{"num_key_value_heads": 4, "hidden_act": "gelu", "bias": "all", "init_std_qkv": 0.0367, "train_tokens": 321000000, "dataset": "wikipedia_en"}
MLP neurons of a small language model. Each row is named by its layer, matrix (up: input weights; down: output weights) and neuron, and shows model dimensions 16-207. Each number is 128 + 24 x the weight over its row's rms, rounded and kept within 0 to 255. Numbers have three digits each.
After each neuron's rows, "fires on" lists the tokens most often at its 100 highest values on Wikipedia text that the model never trained on.

L9.up963:126092117108119131106139126104161128160090110150116115113169131104117129084173098113150116145145128157163109150141118141139162143169157121166143152138131104139154130134148118132166133137146111118173114094165128113134213150160103128121105115112152131115130087151159135099133125110085138167106129139131070093093149147132133107154115143115138158085129107105083105147108175141100143131152109155102114158144119097105130143129115100088116146118124076109130122155117090160072159135129136125131099082111149101136125125158131110132186151092099176127130096132115145117167152138114129185
L9.down963:132107099164089134147090128148121086119090113156102088132157132118142136123133150134120180138110142102092115094163117121133123175122149116121139103171114131120111136165164141080107158071105100128128142073171116131168115142144143080112098119121142128130120115117098146152112151156146081155110102175100142131112133082128139138120130098121166110100091151122126125136162137127144135108105132169075108134124132144114119179102157090125125136125138123114129150158157079133110113118143141105136116170115110113168162129148165162164160111114122103092124167123113117163097169169134141111
fires on: "ul", "om", "or", "v", "ig", "l"

L8.up385:147114120132135148114185107125069096082100108110185112093112138116161112104106173154130155120117122140089156116134171119116141142104117087147131119132086126166122142161136123123139163117119103115137118132112073117157125131123110096101132112128147130137118126111116108120098117121156143141095116107140133089079060126163111139115168157148144150133133124121129152095151116103142127146133126130142143141104118081125089121089102169113152147109150132111140130162127121108094153136161124191139088130105124128139131143135142147143134118085133159076106129114185157129136162117123093124
L8.down385:089115145102121142117159099186139167177099148116115097144108131132105125076151143122147097127161153135107069128133094154168130117161106156132135146119132087129134129117098140122107103127122140106137137117115121151092138142138106167166129145150101179157132105164141160112134191129143099125162163162104147149120135127110119123149105088128119145115104116136133108105107142122173126072103147083175123133145166116109151139123124143187125136155122121132122089179112139147152140132125127107097091110137103135107141154118112154126156133144126142141113104101086094131135106174125120112
fires on: "y", "ly", "her", "ry", "ied", "ore"

L6.up344:103062125166139112123161086128069110158140127114143145147167160122184085137109147133155123130141148146091133138120127117103099154119127110107157114125124126153096113120112145133123103094142130134162140078127130150147148139179097103130138138078142099093089104173116130143117118116160146170143118100129140082103160137092163137103124153121131139128134100117103090161125147109139146147153144157101142123076157133118139161080112164157121134119191130131113147160114127121117155120135131168148126132163134154100132112164119129060125090173130118117132147124144144132148073090143116104
L6.down344:108141142101113126069149091145160110147124120094139098191145125110137129118133130132129137154087129144146110134137119140148150151170122099131130111147161109114131107104131124132123095152148151148155120101136144110130159121144083131097094146125184140116149144170139157112159112111129120118107119161142130113087131185155110153120087117142115164093165134136119120149141171095117144111127157122138114116137145158150081176116104123145113130137089088163104170114132115104146155143133122120097135124125138171130144144138112097123104126138100085133152112099143111127137140139087114100
fires on: ".", "ed", "ot", "it", "ow", "at"

L5.up942:133100122175104125099129158094098160144102164142112103125122102122142132150171138142145092167125089155076141136103131095080128168099185125149092115119109107135120083127149149124127173102110111077132139136122101125150113126160144134108118115123129138123172128140158134102081159140156106132134097140086145122119117175150160088116155147139087130121176133089147144121140155128157145131106140160084133129109076130141143132159136157165091106153138131138106173138096158197102116120159097111110152075117110116119136118126109153133157119152129164138160107132098114128156086163097122093
L5.down942:142113128156156146107118119117146127133157131075107149120112104133122168173109114143143126130133153112146164128101134112111150111102103114146131146096094119147125087153117142127086146142112160138146152157161085139127117121139082130155140101139148133156138122104124147127100108124105093123136118120104113132156116096167109106135098150121133092119160133138126148156123090136121115111077130146157163155106098137145143126165158098158105118133152124087120145165121123119135122144150142147169162156143103153093110078104081105186110115115122073122112121147120149110146126098154158118
fires on: "th", "n", "ear", "ond", "st", "s"

L5.up617:138141137124162115149133155128133101122144118080120153139127170122135110174117129136131132162132130129159135128115140129138118166116159146134105120103126136107106095130141129126144094182172116133163126143102097113084109119116108147135126120109104114133153057118111104108110116094115135141150099162117117097113188117118147123175098136157134138119169093138105079106077125137164158106139132179103145159065137124128106092098130123156174132137155068136137114137118122161171120156156130133167106142128101143140099138122122146110120062094123113132066118102117120169143084123138135143
L5.down617:131151132113123153129124082139152146133173156129100135135102130097136126131163171139134141101111080165139131112173138121118140146141146117110107103127095131155182126088116124133117102091160131127149144142155114157092144129130121158077115138124128128147169103143104116081135117143183133130146158081154091117103108144152149133120169134101168079110162130130132130136154119123122106110144161071127147082118134129106138140100116165157101086094110126133100118137158142182110117108116134110159073195153169155114149151136126141082172128131116141133139147120116156170079141184093113129
fires on: "et", " not", "n", "ot", "ver", "ut"

L10.up28:123111102130123142189130134087134122140128114145124163128152146144119082131106098147123153150103130167126117153127114125121124133072118145111142154157154112143118135095112131127153120143179141140150103101161107097101113115136125119113111131114147139144112117150131149094113148138116120134127146128129139108104208141171127102161102123130134174184126118112066129135129118090152136173097122169126156106143104160113084101171156051113155148084110148116112087118122130166130127130152101149123137127062141145119155129143107111125120106193121115124086099095131113097145088130133116132
L10.down28:139106097124182097081124144134147125097113134122158128143128109153098114102109138107171123109138188167139117084122149105136135206156136091135124118113146173157126107132143128164128110130088137136123152137132085146157135104082127072114131164132116110144134101138107153119127159166103111118153118116143147162119112112117126161124120137140126161103126101115105149115131109123111114149117141160113073165122137115138142163121149127156093171170157143100124122151093151122184110142135161135136092142130096088108135143144135125116121143125140168115081139152143148118096137143139137121
fires on: " |", "el", "am", "P", "i"

L8.up610:101117146096075117132154163116128143085162140109132117148188112111163098102150128125103136128141138139133094109154088110148130113150158103077126139166130158119196123176140128173111111138104136127122120105157062134124130124156142158116109153106131097125123075128139105133147104165125133125092150159114114123098116149117100155156126123110145091139129105101119119141123143115120134168143138111133138094160061101166160093155133127115146083105185114140157196157131136129121135141120142185148165090132136119134123119154160137106153097167073153143157116100130114065141125100140144130
L8.down610:138127103094139138156108126126087118119169162159146142123090111112117130208148145108103118106130100127122141075111169161097148098113100153075137131156139119147118134092090104124092129147118127137091145109118088156094166152135131160107112142111108145104112132141144121108135138112152123160146147125125108114138147086144181125145133118144111126137114125150176082125139141089118112122105117089174162108181122134116082145133173198098134128113125167163160098151129103117112117143115122171132144127097100113101102186179155096174153127130113190136155102080111097167129135080127122130
fires on: " and", " |", " of", "om"

L6.up206:102146100124114113160160132133091144124088125140128115102131118156132173108162150140089103129133152148108110148181134132135166134205101115144058129162144144141118155163120119126104113128110166143144117102110125140111129102110139099110097128121131131141139107142146131185072127160153107137134131119151121120097099111132132115096126150108153160093101165118120160158123107141130137150097140136120114100172135124125167120141149135169160114134117141114157159104157102165156179118148159110123153130100102155140131102175140127123171140141118098121093145159154142092147101091127140154
L6.down206:141099131124095113138166129090128115115151150164126119107125148176104145125135153138129150053130158090122155145091118151121109117084142092080151131145123133179158120139118110170116166115135146086112084139086131112142128146117104178142133107128147128141122080113137146112171105111149095122106080153106121111111109131125161164142127144111090153146145162144146136100126155138145098150095132126118145121110083142091130170103122098138154113121107100129107095151155103125113127155134128142149106101142110135149152131118160154133100144129116123140107138144121128157139093144145136109
fires on: "y", "or", "mer", "and", "any", "ang"

L7.up460:112135110115158146161146209117130101097110077104126101085128105089117122125114147126161151131141108135079154137124141094118104157141087132097130087148123147130107115107155094115148130139121139141118089111116118106118144147152119123124124170142120137108128141151134117127126123114123145152081129146123101116118141123096115110150120153137119145169120142126115163121121129118160161155112177154102149071144111097112110119148130073164118151104119161142149134160165116146098108163174115150152131145069104098096136100136156118079127083146093104127108080141096134114165112099131136135
L7.down460:121094170115141168106128120107117171121125166104151116123158140157136142112143140138116193111117105146171088138138131131113121082139136116109150136136095122148132124142107081124145146095141136140133131126141105115118157129138102135095117115123110146147114133157147091075134126129131121125119152101152119166167144169107089136140092083096115137115085125144121104132162146152116096148150099118102131092181127148126146117133145140073127170112116112127136098104113163113159169130137107174113118133122162116083141101136133143082167093119173149132138099128136133146105132118115123127
fires on: "is", "y", "i", "ing", "th", " h"

L5.up467:138129164194130072124143157119132110140101139103176114115100131106104146173129159129132143167098156115094112161139152119135155152138150136117142142108128104149114140137142096141099105125165100111130117145126121148135152152138157108128108131124121095106121098126130132075094145119171135131146115085138120085115176162158153111095142161138148159100137125112136134102163173114115150093135144159071149142118124128115136141070107130140133089150130116149171103141111097111152177124152130128136150094063121149127121113133158120113158129172128095130090121136121147128162095143111148106
L5.down467:174137121094121114103116113125184099071163144136164108110092139132122118145144154152083119134168127106117125143091106135113091118139123140123159124134137139192132140121070123134127097129174148145128118140078099142130135102143103102185109150163155140142140167117136135099109094134124140121118113161110113137152128150118133117147117152123129143135107105145138172150129127133056112104136146112101165101156128099153135171136091158097148107127108073108134123100115124153114121133095096142131119107134117161128126141141096137157094099170127121133113169166111122141135106081137085135
fires on: "ound", "ut", "t", "ual", "et", "inal"

L7.up523:138157122112114137132145112100140081151119115105126172140138129131127174140117168116097167147135138110089141145132128110136148143081122115072125144121121114151076170148125140100142147126112090126161145111143130132146122091114112086121128130074133166125112102116149113126112128107151143122142125126118146104111144095158124105105148129138130137153161121133144159125114153121186144127134134158111177139146133092103105170180103104118135117085127088135098110094104124135150134155154112143148153133146122141119108126176090118123093121136141099098150076129167159123157082120151111161
L7.down523:145160131133094132128109115124133130107123141130074134117144125114181126127143126142089151111121139123130154132072127096069151120115140117096097137099084135114115160131134147170096106160088110130098116117104133090141177153167107131114134140114117153116129125156125165133134100095109141136132132157129119120147132104129177137138083133136112137112140100156107123092152150152129154130147115135145135093124102128077138137129120106087171132141129154071133125100054170130128108119110075089151137121125196106140113183161102139123120130122131165115164142081160120111091108135123126098
fires on: "c", "p", "f", "w", "b"

L8.up66:114155153144171131117122134119103133112162120145084108115165157106127140135137134101148129146117072100134135138139154126108144136141131158107095096122100140130079134153153128119140152125143103150099180119160118129117137142128106100066181146125170129137121108100174093071108110159065091166103147146182132155120134109184151119137093147134130109096132117130079103146144161141140139113082081142117073140124122146128115106128145128126146111124134092100104117128147137118127152165174115131195073113102128153137147110158135119096143126120173151134071091113167102120143121145121139119
L8.down66:182135139130116142104168118113159144121119121107124118133128101130111120148066126105117115150112144142140115144151131142093143117104192113184133104105122130113132135095093130161112112107164120091156144136128133136132133099097109104167123065116135127155147152105141107122135111114148118155136100139099148122119164138093070142109064107107180142127097163107137124167083163120107156129146111153106128166147120173117154151123140122120106144156109083130160088085128205112156129166130149100109127141136138112123152097124135120140138178138099073132140159129126111070137142116131168111
fires on: "c", "ur", "re", "u", "r", "or"

L5.up43:124134120111079099127130176127094092135154135124133132107145107146148064112147065131123147135138129122154137095121126097139157120123146126125113099160142163122149147132106134137119124141105122152105138117124016151134114118104126154139135097119147101116113089162154131116143133120104133108127148153116138086114162154171101161131118121132181165163124124120113124155123127117153163134142137107157144051130099094139133125144113141148147079091176122107144146159133174124114114154086119182125121108129132127113157152150164142152116124149123155156107106054140115113113114121137118107
L5.down43:115126139122137137122136132128114127141142135142133128125134111142123110148135100134144138133157127115128144069138125130129127000119143136119134113131133135139114138135102118138126126123119112127120136120129089255132136141119134132124124128125134130138103119142138106132122118121127125138137133124110111114140141131132117151142150123131142125127113115143135138117103136130133129125137122102255118139118119133116114144127120152135154123141146116122151142139142133119132133146089118117133127124127127142129131142108133150201112130131118122143145115098152110121122134101107140138
fires on: " and", ";", ",", " of", ":"

L7.up827:100162129130143083113115132108087158060150146060112173124133126118122129100094123112099102139160110151090176146141171091126114161129119143117136134136097111042112153076109139113106135154141143134095130121152090149108092165156120117141119130143142093153139146131139114104082128157109118108107144148147103130135128116164133121120129125120132136081149117115128154145127112138115142113088104137095149092061136130118113115139136131092144145150153099089181131150108111144127126127157119150119158119136146123142147123163125123097135124135129149107116163123087112143152145148110110167
L7.down827:104110163152125120119130140165171140157111124146120108135146147147137158131133153112116157120117110151162158169142133131142138094100135123149141095114111099165137140127089144081156121155162110135153142108083168052133130184113108126134150129104107119095137154136131137146108116132146138151142149134117124120090137146126089115116136098125121147120111141146123116079098139117190107120157127091141166101114138143130113162106147147139143110144102159131131148085103151151153089136136166098060084134109110138113073159089125107101099129116115123101174128122133146110108134083150135135
fires on: "um", "ord", "ig", "om", "$", "od"

L8.up482:086111109145111102118151171106125173081150110125118149122160143136142145109107109126102120158159126133099113160128124121145148139147162128128131146143119161118139138109127140152088172136154147144098143122155118127156149209178154124080108179071149087153080137175115114106081128120110107124096146088116111081108146199122118118112131145155111129108150076116103149097159131139109140097151082155089155131143132093135111096139108143136154133124141128098181164117127129124107137119128091154126152117093140092096137126142161084095146142093110153125122116144100117143160123100133133165
L8.down482:133101122155084117134115122158153116138126099155173092123150126136177171147113122109120156122093129105128092123143109117097163167156150126122091113141089165129101129132154163093120101097137100148163129100079137116131125114157134133131089138119096114093129142150125080102161106128139076132148079104102125139141124105110116146104111073158126114142099121113092107123137136149143144118152139145099110152146117142157118119131171103159145120108121106086142156110163142127086172098165128147087135159125150114119081134129123129112122167089120135110134125156141149105098162156132181154
fires on: "g", "um", "v", "ik", "om", "i"

L6.up83:091126158129154082157110123085143116100136155106117123122148159118154116173100137146101109147110154139146132167111138110119159143140116158110142103159138132104141135140134111079133085171122142126125127120172122138080142145153100132091101138146105110156078132121130164119090152140134100097112158144186157124124164110114156074147109125121166210094088076100092088159129132152135133117123080141100090101107117139113161141126143092140122088045124110103158126152109138112103142127158121125171100111106124116160160160127125142100125142184134115151092101121121161131150123139127100137
L6.down83:116153142137090136147132139126169150108110113145150086112090103109116148159101130150128134087097088121124134100094141158097072119131097147120149107144134148090112093075122142138128120131112172104198160107115084139147157073176146127074142186153120140146108108143155104139142107158097147125099115140137113144101129146098166111168124110123107190107150129148129117098168093162124157087111110133128155113138200139162140133083135144147099101124153126162096120114102112166149154104158114107114148137141076122131140103110145120153093121128115142163101132096127112162127130137121188128
fires on: "it", "t", "et", "oc", "ater"

L10.up268:106133145111153096133147173094093136127108116144116148115119123144135145095195138112151136141149145103175112156165153142140143136100144101157113121125145152145166108118126106120136160127148166103108098136137118121074165134160109135114155172072126136122115135147142115104096081179089106114094130125140152112067128138115185122131114127115123102116151116121113133141146123132142144120153122151078124103116131120124156100102147108097149114125135087137113130097128143103143161170128088166162124147121137092157167122111117132097110114146119162120084074128163119102150100136095148108
L10.down268:116135132140136130161178146131099101142125144114127135119119170133073124140090116148116113116128132136115134115085111138152154106122205157143097136135099147199108140127120143133102093129112144155126114133136184054164144082104098118122107064099110140141110092180102096124092125117156120125121170137151121136114134166117083127132086127101112135157141128123086121135117108154141133143127113144098124126093103120146106108151134145126131166149124155118140089089119187122119130135083141116075137142122149144110173178132125130129138144141107116169160109123113150128142146147130106130
fires on: "re", "i", "u", "e", "c", "o"

L9.up36:151117137130134149162147144105082142122137168106139122124152127114144110117127161114123166166096086121161103167156113088109137152131156113143106111113096115148136117167157124113119110138108089122107106078124111128127161171104168098103118112111131156132116142096119093106093122151161158165140119116166131104088119120146154132142128184164132179093146060143074122161085163147142137140122115132110109126145112150109128145101120097088130129157145083143151093115105129111134145155162091179136104149125115136131164135137117098113105128107120109103121132101202109117139128135122154139
L9.down36:164143097107113110078104085121120169143103132097121127119128162114097137186117115132106122151109166144144128114140128106134159177119142132157088130116132152124139136110120093151161096130108153126131137112144122153145132053153100079185138127126160148121136168096151147120146147114130082131138141140148138172178116142127086147135119176117122161164145093094120113150131139110087137171144127127108100115151136121138112124165147105150130134127117120109104136092158146095125108101136124168172121111100128115145148079097141146169103132163126108130093136152116080122108119180147130138
fires on: "ur", "he", "re"

L8.up231:147175096141157092126106178134096106117166102113183112103148114121119124116156110077100143121083129125169125162197161126090144118146155124111103133143106129163112155150165139164135129113117112151119131142129124103107127130169123116122155134103178129120124161120115156136123134144110120116084151143151147139103107137126118120138116140138140125085148111148098115139155104149090126091110125144109095137115112121151108095121093155090134162156129114127131142132150165067093143148134153128159103097133082148139140144160161110126173094124118118142076090129145129142142123113146119161
L8.down231:124089164163115164088143123168152130150082135133129164124112116144145103138125138133187159165114161132126144143142107107144123120144139142142142105123153115203100140111152101115148125120165123095129114151110180064107164148134116102138141091108113129129144098109171105150096134162143124149186116105133097098113146104150162133086126150120151099139114159136171106169096162126112146147117157098167108152142118135129117116122142108121159142156129126114129077123094117107128123145147105116128133148125132110141099133096140103142108153152102112106168140142127123101113098113107116089
fires on: "ra", "or", "re", "w", "ess", "ri"

L6.up185:129121100132112149107194137106133182123101127118187090112140138118141162093144126159058118141132128141101103119156162099110129137152130119137130131124111107143079118138136125142158136129138136171147097118127107147105124115152145124140152127096151131107107125176082088133147130165156167123134105137105116124084109123136121122104159119123136139127128160116123132114085115139169120187148118136120130113137122103176130112128106123160121138152107126142096142115167150120114179158164159176127154125077154101140135098127143124094127125128120124103123115195146136105136114148121123153
L6.down185:143121149125105130165160109136157152079168138173109126126114158130097105098158126147141145123080128068103159135130180142160120056138073147109131139132110155156119127143132115142131125085121114082126088111083158109135145167142123172134135128171128151179111129190145143114136151123128120180119172118114129113130137117142115113147116116119147137110114155166132164101151134127122063140108157107192136092139124122099129154101122118088134140118118112169130113146126117124141096126113133106096088113098129140101129120144160156164117159130126153109096120118161144106119094157116149135
fires on: "y", "e"

L7.up105:119149147141123124087132181100094123146107142113136130053121129095119128119123100161127096165103110167114188160110130076081140126139121142070103122134129149111151084135177108140111109135135089115116099119099093113140121139184135093140104095128111152149105153142124108100110153122084126115194110103109108134132117115118125098151134143138149129103200142094137123130085165138138154134118146185112110151100105147125139165138115119174129122141151099117170116135107117174092098112141114117137173093124139144105122141166131134115173132122123116129139087112097157137164122107102118144
L7.down105:137093082152122107072140131124108135125090124104094116102145158106150118107126114144080112151118113078134112119099108152089147177138114097134090115114163149107140154142135163106116161133116140126135122162121122064142103103124072134138099107174131116174116173143130159163139132120144094149163096169167140145121118142123150112140132154145089119096172120085110132179144124151130137100121116095155176166100107161105143132125095107116111130146124123121153133148133086137136155119139131106150153114120124110130145147122174106130110072097142115148098137123146168110114153120149157122
fires on: "th", "j", "st", "ug", "ff", "nd"

L8.up301:155119139133078110161079111120111132172124133135140181159077153148136157147138148122120133162109173114130148166107081143133143138131107143121099145141176157114140122165124126102117132145134136121131169107134122117113114112118120092102100107160106175154141118165112105108103139123125100131123113143124112097115129126095105080111135133107086159153149134114134167110121111095164133133126098173095189148121136144165132109169137106123118110139131114092096120112134102156171144097150128110095090096082113078118131106109139143113113119151155146129107118151103142112170095130140120173
L8.down301:126168124137123125149177119120083142086135156114133141148156153134131107084121136135142131107116111134127091132176144097178157105128110138151150108162108105135115128137139116170109137101102131124117203151113093140095162118102124125152121130109136131173133101131154131127154161107139136143141103097115116130135168163148122101147127130126083085059125115142116164131125150105080140211100108153162130116158110104129121142171116122159138172113122167130142093149118147113143127167133094172141104132132156083159102103151166163115116146134120148142135154133122145131129104125140088164
fires on: "e", "a", "es", "3", "ing", "if"

L8.up239:117154156118145137120138143125162150144104117136130142143130121134122115142122125115129092138153157135174107131153106106131206159103167119116127159167158157130151116142172110125111104098165169111132151124131088139155122114079107128089084122087124168129120091118133142153127113164096160168109173138152108119040133139117139137106114134140120121119176142107133125136160113120145132080140157160112137078109110121103159102148161111120134125098146123135100179130138150178104141140120112147118108151083139114119131131138149131120150095119144148178121096090156122127135098133119129143
L8.down239:127109155129136119137178116114129117141196172130139175099099145131130107172142107141162148125146119092111131117133108115123114140128161130113168125092125136149107090095109157133132081180130125147177150147094091111112133130119148148090129139073161121113104108109115124135124161104140086109151174115135100104093145121130147156136104128119138157129108160108194160131094137122135121139148147129112162102158089126163092133106139124128165077135158118131146111132184109115122128138142099146160130121141131116109114108098133120177087164134139144123125177107150122123128161134136087091
fires on: "ed", " of", " and", "u"

L6.up296:101122107137158112159135141097111097089094084135132129120133104154128149121093129165119088156153118171135156174136103131129132154170161132181110118120087124130128119082163149140101187113098124145104104148169100144157114128145112127092146127137117094130069120129106148120083113105096134114130170092123125101093101151131129094174172141156114139128093137093152128172117143150137169132135160151078125112121110119123132101077155122140133133121129099100172128134129103134095150151162100147144132137106111107130144088136152093082120116120135186142135100138120147107161172089158127150
L6.down296:128128141114111097156145133093154105164100106157161128141130106143179157108153131120129160160140112128146164153112127106113142153132090105127116115144129140117104124126116139118117147177123134113129147115137139128071115121107140144098160155145160100131107175215133098127129133099134144107158120114086151132123085160121130099155108160127100103073109111085093110174109137119139127092156149166114172141194189081156128157156106127128146102138137119113092155134129139173112144121159151138114115158091137116119098113140125113091130100137130121146124144111106164094111103110117130141
fires on: "g", "om", "d", "4", "ar", "all"

L10.up460:157112134153123104184152146122098124124157172130138114132174133100149078184107176111100120157085122129131100117129126113086126141131148087129126109095133104159115109154150106126157135112129098187145107078125126144108132139130121120138124195108139123147141088108161112124128115165111141163134139115141139129121146106119147134141101124112126148108123115134110111181129138114125153106125127162111149142083142127129156132079102133107129125120131119149154102116153126114156106165161147149179092096167157114167124095117124114112152093142140142102115152129107155149149077125142111113
L10.down460:104133147063136143103114118135162127109161172182112102170063124082107130136118118111110118099094165181132145119109176150135117185121152173124161139150140111151126077122127145123138113088087159123152108166125093136126155113134090121145138148175159141133133147125111151129116168135165127090120110119109123135079149138113111141182112160162137122123150128126127144181155088106126130116163092110152113108150144127185130169083109135146120075125098124125134102135092084158120113111171105145113110111122127135142160123145102147104120127165110120167109118132082098149137157090133168095
fires on: "et", "ot", "ut", "it", "ber", "ust"

L6.up329:093118138149136092125172150127087132089109092128152064128135117129150157136112152126127118121165136121096129119133125101137107139162110121171122174099097120119143127132135136144134146129113091151129112143115103146151120162100112166122106147102137123122094126156103149116094097133117100150097121143127181117099093123127118105147153150157129161126113116128128144168130127107138119140144162133111096063129135116125085125146156130185149170103118121099130134134165123175096138156139155200173145156093122114123144104124111141137118172126118155105123108111156136116130136129117098100
L6.down329:121107134140110126162153110154085112136145130155125110131161168121104118048137123184104180110115121100142142106090103103124111121111108093104162099112152148162117096149116154107132093155103163139109138118111088122135161140162105180096140126137090133151075147165138091117143137122139134112099143150115119150157142159169119127181116113144131136123114153127119088100099111104122126114123099127163123107177139127132128079119150153142115147097168124115107113132109066146108124134148107141110159106173148153143143170170160151089157115147174115083113106126106110138108117121132116155
fires on: "oy", "g", "y", "th", "ory"

L7.up172:105164103130102145111157138111105148136126111109094128143130179134167136182144088111141109146117157103114184155107161110115124129106128145128116112194121117159091141123149080120117085154109118189092151121142104134168176174128101068103148152134189155135103100107155120140078123125098131143145184157155147112124149095164163127090157171161127119082125122135093110141127133126100140136106120162113114133085124140123144119151119102106130131120122128145099115116113118133155121114137131148169075133121128166123139099144152103150100134142138117104087135129137150126156070122118121122
L7.down172:162114162114149144124169070090104135129113087129134121163136129153111108120165113101117129130100166142111126089154116128155153088100127105134101133099126115097101133095103139136137141114140125090111103092132165117119125131123130093107115077124113106126159119117147092140138194134158126150129092140121152088144129157167104121135066116147094139159118121180147103115127113129124127121091120127192111110162173144135146105186155140104175106124139105148136156104111110116141132164131117150143140115122141130139130166140136157101153161103107141151139138151188101105121139120176112123
fires on: "c", "ent", "er", "or", "et", "en"

L5.up733:129124131120130105107106130100134126153113135126137147155102146143127153105111162140108107162073140075144129190139125110105168155129135132114126144140156096140158053152154091092132170132141102106151178173180121125138127116131116106129107132114136154106163139151158145148109160170081112153132106147141142142127156120108103117119110109113083180125096133108132167104169129116143142122130125158072150147143085150105137124144137142132113133126104114107091139126134167149153114125154111139140110089099136129132137144108153162130124097128148116124109112112182096119173132096119124131
L5.down733:128139116112128123147122141145130145145165131124117129174130144125098113107171149125203135110136129159094125155103146106119130139147154123137149135118126143118134098136122175114098179118120188028117127133150121104063076147138156134108106133088129165098140108149131120120147144124125104150181112111144144115132151162084092155099133115139118142152099181141158133125114141124126176137152134139105142143104134129136100094084117153117184148107162152127127069161125158131141126142127115092114119108114119132128109093145059158120184140107158126124130132111128117150151057124162168118
fires on: "u", "e", "3", "ab"

L8.up171:134098118132124095127156141095136087097148138136105127137146159141159070151143114165126178166117132182146116114099123059097155138122148159123079092125151144110138186135148135117091112125131115094100105137110089132145135123173149144118123118113169089118127165126113112118129185178087102096101151131150102137113121116113155144117148170156165152115128136086125125131083138086142114131158151138138130124120104127095149079119094120135156142107185097115109139110147144141109147124091120161123129113160090110081137127095145123134139112113156168111127124160116175122140135139088127115
L8.down171:115098132168149145065144166122130130136164143149143132108111139157102163126120139125125121114130133120136092120123148167149088074139130155125124132112158116166115106097105116114080146104173113158101163179152088194095135123128119126126113060120133114092093124149132123133123171110109112153118150124126132135139112122093152145134111096133127127134091128140126141142143123124126120095163100166170139117181115129138155178087162137123144116115176161142121102159136137118129114162085114107095084132123083129157132141084167129164129093122119156150145124061141151142149113098147110101
fires on: " to", " and", "ed", " |", "t"

L7.up874:154124118105113117130181136119127141067113094113140130102120138124105100120162130161095120140152144128145146134142151149098130107116107149144143148099156115160094161122139127145104130104141130139107124089173109129089110128151108107138192159112160138085113095112111129117150094132150096129152172103095110123108114132114111115113173126152153063147131123123125144131060144118156159165125131126130122144148121093144125116152134093163144081065096072140114138165137118187134174101149133117147152175105101103114119098141143155099121131135119096107142087160151134092147050132151150179
L7.down874:089092175123091096175079087145151184139144133117131128135180128154094142118135133121103145151162136194101120156178126075109160107119099156133113103106143119110125176149105120100143134142118138162125145117102147091150178124139117140094123116097099121118149155141117118105150123148140161107124126120157117143140136145115137125134064110149098154095147140129142124080132104113108119123116092116144135160141155099122140154126103098127122091136117140116098092065087132118128080160107134149155144086138167094152133129105158100139168145105153142181109167168174120141135100148133103125
fires on: "k", "c", "f", "pr", "ould"

L10.up561:093105165147129105127107110144123146131152118095154083107124197126136098122142135109087140132124136141094117125108213123094106138150180103137104125115136105099113171141166121123120117099088119097100152108121115092134135135139147145143115193143131130156177176160116106130117110140131109113104120138118155154131137149130094096128116140160093114162158142115070113086113131129122129126132123135113129121114124103133157050127109132135151138157121138118095121088137129136106112125170141165140129158097165175108152151113139165098136113135147109149115113175171134104155098147146092132
L10.down561:143130139159111142132143119136138133137138154147093137123104149119095164142058129140127124135133112089132151153102138101144130096142096106123168083160130137116148132112095119158077071105153132148132072126124115104143137134148071116142116119148109130150099077138108105108092116104127117128129143117132128104147139131099169145104150155133159167159112108124158137166135193099115088129099143097174132096131109082122124142135159117128108141143160139130109120132158128104141163122119091108116097150093181127164133128112154145153118134108126139132125099185121119098132125129128143167
fires on: "ur", "t", "a", "h", "e", "é"

L6.up816:120122176171112118126169163111154128134120091092136126148149111108099101112138090161149142157135132162161140145191109096115186133128149126128141152113126138132131137122153125169084112115154110139156090123139129137143170150134140152123119114095130095058097104117131098070136129082126143176145135126132161131081129134156119102134139145142125173161122081106114138123151139095128165133127157156105120137116097106116104139158124129158122113151130120120151150131134148160117135137148138153135124149103086133063159152167159127080160115125140112145087112092102117127164100110162142118
L6.down816:148191134123133124112141092104110150128108109088114115145114123107111111094175101125151128125138108124157144083130135126160178220120113099138135143093148134130153098115152169102142118108097126164087088157188080099097131104111114126117100152155106117121100141089157111156118165134123158109151128125115128107151125139131139127113167097131169138127168115130122168157120155126111134102131073110149122182128133112136130112107125084144119116124150135120122113135121103131103100158184137128133129112191085121144131120139138116137150089127127156136074114180144102114117130161090109139
fires on: "am", "o", "el", "A", "out"